{
  "num_hidden_layers": 9,
  "hidden_size": 384,
  "num_attention_heads": 6,
  "num_key_value_heads": 6,
  "head_dim": 64,
  "intermediate_size": 1536,
  "vocab_size": 8192,
  "hidden_act": "gelu",
  "norm": "layernorm",
  "norm_place": "pre",
  "norm_eps": 1e-05,
  "positions": "learned",
  "qk_norm": false,
  "attn_scale": 0.125,
  "bias": "none",
  "tie_word_embeddings": true,
  "parallel_block": false,
  "init": "trunc",
  "init_std_qkv": 0.0322,
  "init_std_o": 0.0322,
  "init_std_up": 0.0322,
  "init_std_down": 0.0161,
  "optimizer": "adamw",
  "learning_rate": 0.000848,
  "beta1": 0.9,
  "beta2": 0.95,
  "weight_decay": 0.11,
  "lr_head": 0.00717,
  "max_grad_norm": 2.0,
  "warmup_steps": 269,
  "schedule": "wsd",
  "decay_fraction": 0.844,
  "decay_shape": "sqrt",
  "final_lr_fraction": 0.05,
  "batch_tokens": [32768, 65536, 98304],
  "max_seq_len": 256,
  "doc_mask": false,
  "train_tokens": 675200000,
  "max_steps": 10788,
  "dataset": "wikipedia_en"
}
MLP neurons of a small language model. Each row is named by its layer, matrix (down: output weights) and neuron, and shows model dimensions 128-255. Each number is 500 + 50 x the weight over its row's rms, rounded and kept within 0 to 999. Numbers have three digits each.
A block is one neuron, or neurons of one layer that tend to fire together. Before each block is what it responds to, as a language model described it from the Wikipedia text at the highest values.

Closing equals signs (==, ===, =) ending Wikipedia section headings such as History, Education and Personal life, plus weaker final digits of years and closing parentheses.
L2.down5:504470501485500608377494485530485425535475526455484460532521495462559549550553457536460593600535479518573504536465484483428585509441506494562423528586452590519497551435447550437591437491536498535481510481475387511615553468530438454531546481514424487497477455465501511579456517480551606499457526587465438489546446530556528504530492533446552608534394588495478562511475558615503450471495
L2.down83:527506498464502452523457511470458655488449544507537538577462531510443406514468460514381530573590483543553485534503526477478494466462539451422490491490471459450434549463563523520477368507405380503580422496522490572559533477474404533532483544526624496493480507490528447447552581398506524558511439489537544475430469472602457494441535435519453518502477504486483505428484515408459542508465
L2.down302:473532525451489442484379517423572484565503440405552528511420497444482459432510568510442524451644474529472455530490410487468590452555547498583524475521411486608520518433457509534567539422486487527507602515482535586417518462455421445541471453493573490532413523492543491616550487447459606434480531555444467510507442524583439546503491547459561522438443515515536494519507501567526481480515
L2.down442:549458501523441531504440465438485512542516584464519493511545494406456554524465570449424540468551543496428518462537483493469504519541488481564496492495521506513548527462450515558496404538417543550515520462531500557494509545451516531460543455516499429454461439393540471503397459487509484509499574580577500463435301560543365422590556470429520454504602493543435510472564598496521520490528
L2.down599:489491529515487529426413440512529511546470524530539454627550580539434545460509530441406518387511528562624551569532468469463476579484521525527350531497439489495473576469460452522458451520483481568642532483538602547533549461561559573524441510450505532565472484455549572536478490475495494521496418551477514548530526544475422473482461500429483483517657607507427507545573538482476496495500
L2.down633:538510480385481514462540522379502496523515497469531491602431537466426494477455584483416499507493493522534502493535567422477458476538592415535497456581461522583532429525531498464494460520522416416473537647586492481511528529479428439475522494500456479615449521485504596433493492496566536482504533502604459516531498481583403490505477503456474450541401480481444445425575499429465563476516
L2.down848:445493471586452476445478477503504527465472514529532598547396575511472481534442564517482524466422453444499445500481547467421517514492526511520483487397488490544502431487489483558485581527540461553553543510493504523505556514599543523542488521447479453623492575406479537526558440559563480508429493530433474548526557540523475482563534499385503501503451591473449452422565489474391414492537
L2.down1515:507523502383551425433548376431480508509579469409510466540480448525470480470548489530500405423512426530521465585491536511489480461442496391550503518599473513516494473495497503453440525485430476447556512520566540445429439475497477458509544470442499530513478598560531434434542560470457522514505524479588478414500530453597491433479573550509534488492502491571426503506473498442451520490553

Closing equals signs (==, ===, =) that end a wiki section or subsection heading, as in ===Final===, ==History==, ==Gameplay==, often after tables; weakly, decade plurals like 1910s.
L3.down49:558536510448568568490529482473510509523608493475523520544403556546470425428495468485483483570598491528532468485509470498515525541590533433527479479544493556520548416531538460479486491542539421431550541537478428538499566421459537452532511466464517455560409517435469501423509474488568502497502515665572555456493427553517459451549462584553458439447474485492447525460483481463493485482474
L3.down590:403551512511455524516510513545569505472485497506552488550431548473533480406457504506505486576498448510474445494464577453537472542482465423575586502544484524603481454535633528378499494444578480481531554444504487446417570475434490397533552378478535441415425602448567510615461553435489455550477503524469464501405528465545505517571580458449559531506506497510542572518441493481505507480476

Quantifiers and number words opening a noun phrase, like many, several, two, one of, some, numerous, often before a plural noun or of.
L4.down555:502528522551572504384496515491487544494524466491559526491534508577522447526474490428478501558474679455591510574549513429523513586512514540460503447517578451497541549508557459536524532540520472464502533567474492441488496565491525484523501458508550517531492547471472528417431473563570542531480542475476465467532487552533472563431527495589476445553542535535483493484433508558458563464550
L4.down778:546486552550535481538531599499488492413417512501582471523482500489483561537466491475504584589524513519472538503463501488473529521596475542548521593449386430534518528538570579542461510462451417450485474553506542535425493471579492476495493489563505478505472497390464500396461521566442476496533492547458520562418421550551474411588538512473528507456512449466503575498489420497438587517555
L4.down1127:517539520500511510530497579475471502522433522621507467583599494590484436468515494451516516572501450478517569398342497548464502413455481568483496519478516487451514425508596558429553633447467496479547540442499530477481512411507507378477510502532473489572498545510451454465454470543568487509544496443522509440515542499513492453507556557414409452537477510475512512476512468493490488467445
L4.down1307:459511518566548500431518517455508525370494438514513401491518516465486441567542471397419404556548468491467563515467477573528544530560423489452554451492502424478510569543500601515619478575498451482490470479528469529429477516463399450462546595463432491562586455442622539492530470509468493532444437476483459401509546475562489540551498509503436427495528469558521621575558565429465561518488

The closing == or === markup after a Wikipedia section title such as History, Background or Early life, and sometimes the end cell of a table header row.
L4.down493:534536479453417586533532477539467581530503586526446493530438535504462465459418472478542547482498550505499497467456458446425425488500443568520559479552482510581487480500544519478578454550488412512488542520518574565494600449454483362579407477513497510465538526469523552530478535412472519443543520441382361516483480555511507518412469525465534488496492425522542507489574560478434423488566
L4.down519:480469483440437576465484453459545486600444535412529426464529535541472471533505510493512485461541494577446474472459457476517466508533515499512483525487488553573484542435606481563595518474496431413591436489577411479493527481577638468509492488613525599424545587462541452474463525523497598477488479545441398540516439497473544550489447541559524492475469540547449509451438571462500505519527
L4.down870:524517452421493498464492526510491477549486474574544425488504538574604551638476447473471488573485642560487506476471598501459573394457571456500525493586472516518522474424508527448517519421490565516473508459454499468515584478491600443493427556503538546515479594482522486632506383447476484454401496510597460560410487533462603551550506453497424477453478484514540507488494556464474564448499
L4.down908:492510530460429486481497542513525467485452513486510483545536533517503428493535510516457435494502487475532513443477582522530558517543437539592528472427454547505454502481458477479515554458526488364439506440487578438385574578445496438415459428521597548507453576551577553374523477500455419554444493508472423477529552449518454497515426495484410571542562533449596485517506499494553601536637

Number words and quantifiers that open a count, usually after for, over, with or $, such as twenty (years), eight (pieces), several (weeks), $3(0 million).
L2.down22:400529502569472516521521531560456583412582505473522501534358546488448461598403429478436527390499610566538473463513635540504512475479530434432463541480496565505513443520500530544562470487553523459547483491455502573526419492531547558511536472566499609537562420540472528453510481483509451512521432413503481470567528494476512481469563489462506460499511565503453509459564519530544516483499
L2.down53:479541614494548505469516492445534559539577535497509537518517428465601422485479535637554597509428552449558485568498494457517428506622526542492498460468523569535475389523460518441436532513426551494539495425459538500464436521579452477519462390470663574524531440456498417483482498467458551504473453555523437554545497532527530472405490419439538493473514573545417534498489399482579531488524
L2.down54:457490455533466502525364539517476565440527458488492482597450470504480546447478356491428471422447473507499537591535566483557595482528555450509523469480560357506445464501486436398552478495468562567518524562527546552549501500538432547518452515407419598489459460495507538426646550497548509550432549609498434532465536577429532473527394483512526460504590546435538546607513572607555518501521
L2.down95:587531535514526418493509471468451538533645492507537575476464452557556467484450466517520540512521530472508487507468568542487358486574449602539447562475457498500436469508529502431515457464490522511530467625522552544532467536472497531591407423534537477523527449574531544538558476473516438556475471505485634460485436573478555430556489480481503409634487546571437539522423451611563448466547
L2.down357:502536566642461497486503533459514532476533580473532503605598444515553424444440497490519496541463574492551435610392486480554537489516523575479399568453521464535519452528449544518518545486404490451533493562378509574414477516487502507464480489492521475460588320445524475546634429451566559443534502597508521502513445455569549451486458532484458406498496533531430564512507538542499476482512
L2.down724:482499524498539471506475500504360490492567479452503455500453446508553483441550522506512556485517505470495382490473449538593489466547524519374470536445494356422542553492526542460500474491586565469529461421571588508397492469444455450511537488464472469514455514464562549490555508618567478504489505522515536575592561436451489443502436476547514519511506525567435512536433479428589513477549
L2.down1025:627476589481458490405418544538455477526598552550533533435487542620425540548459545438482556544588477554514489463499454465511488454568470545429510538398450424487386552436588579552497445442561327516532451454466553513543469487478439525555387410542448480477470510486541510545460594531413427456468453543540521469544493469422573480559539483521521545532460509513510564486459622582458495527519
L2.down1301:511515498554488465517482483497497561512563557531598540550432371492545418501439502562534515585432595577524454422538511465503490452580557495507529501434471553505521469515564486541503491490481553414542560486485549475453466518476384483516520423456560566544528386444482520486504429470416487540499470501450465507559507512574618480416512441452467483471478540508475546538460472589528516501513

Number words and the article a giving a count before a noun (three brothers, a ten-mile segment), and inner digits of multi-digit figures (215, 1240); weakly mid-word fragments.
L3.down557:457556540513429503528480505479579532458548524438536406581511467523562416486499516519611645435512492487487517478473503536434366438489455527451463626524439559513442534443472484520507505437542533497648529515496450455419488496539494449528495442493532577486487392455500470607497494569541633474500459593539550523525411502431527486485537473423537483520443544449535581635536461573606495490501
L3.down848:475465437477507495526535498541604479514554450531560514532433486569452604496384452408530528415473514472515476464506502403529489478459503413525485496486538510522511443484497502541536462488539485542608632553512498479421427503513442511424477548506433490470437397496502583403507594604539533531499557546485584541501490494419486472514477415510493430517493494556386601435452493463509584500430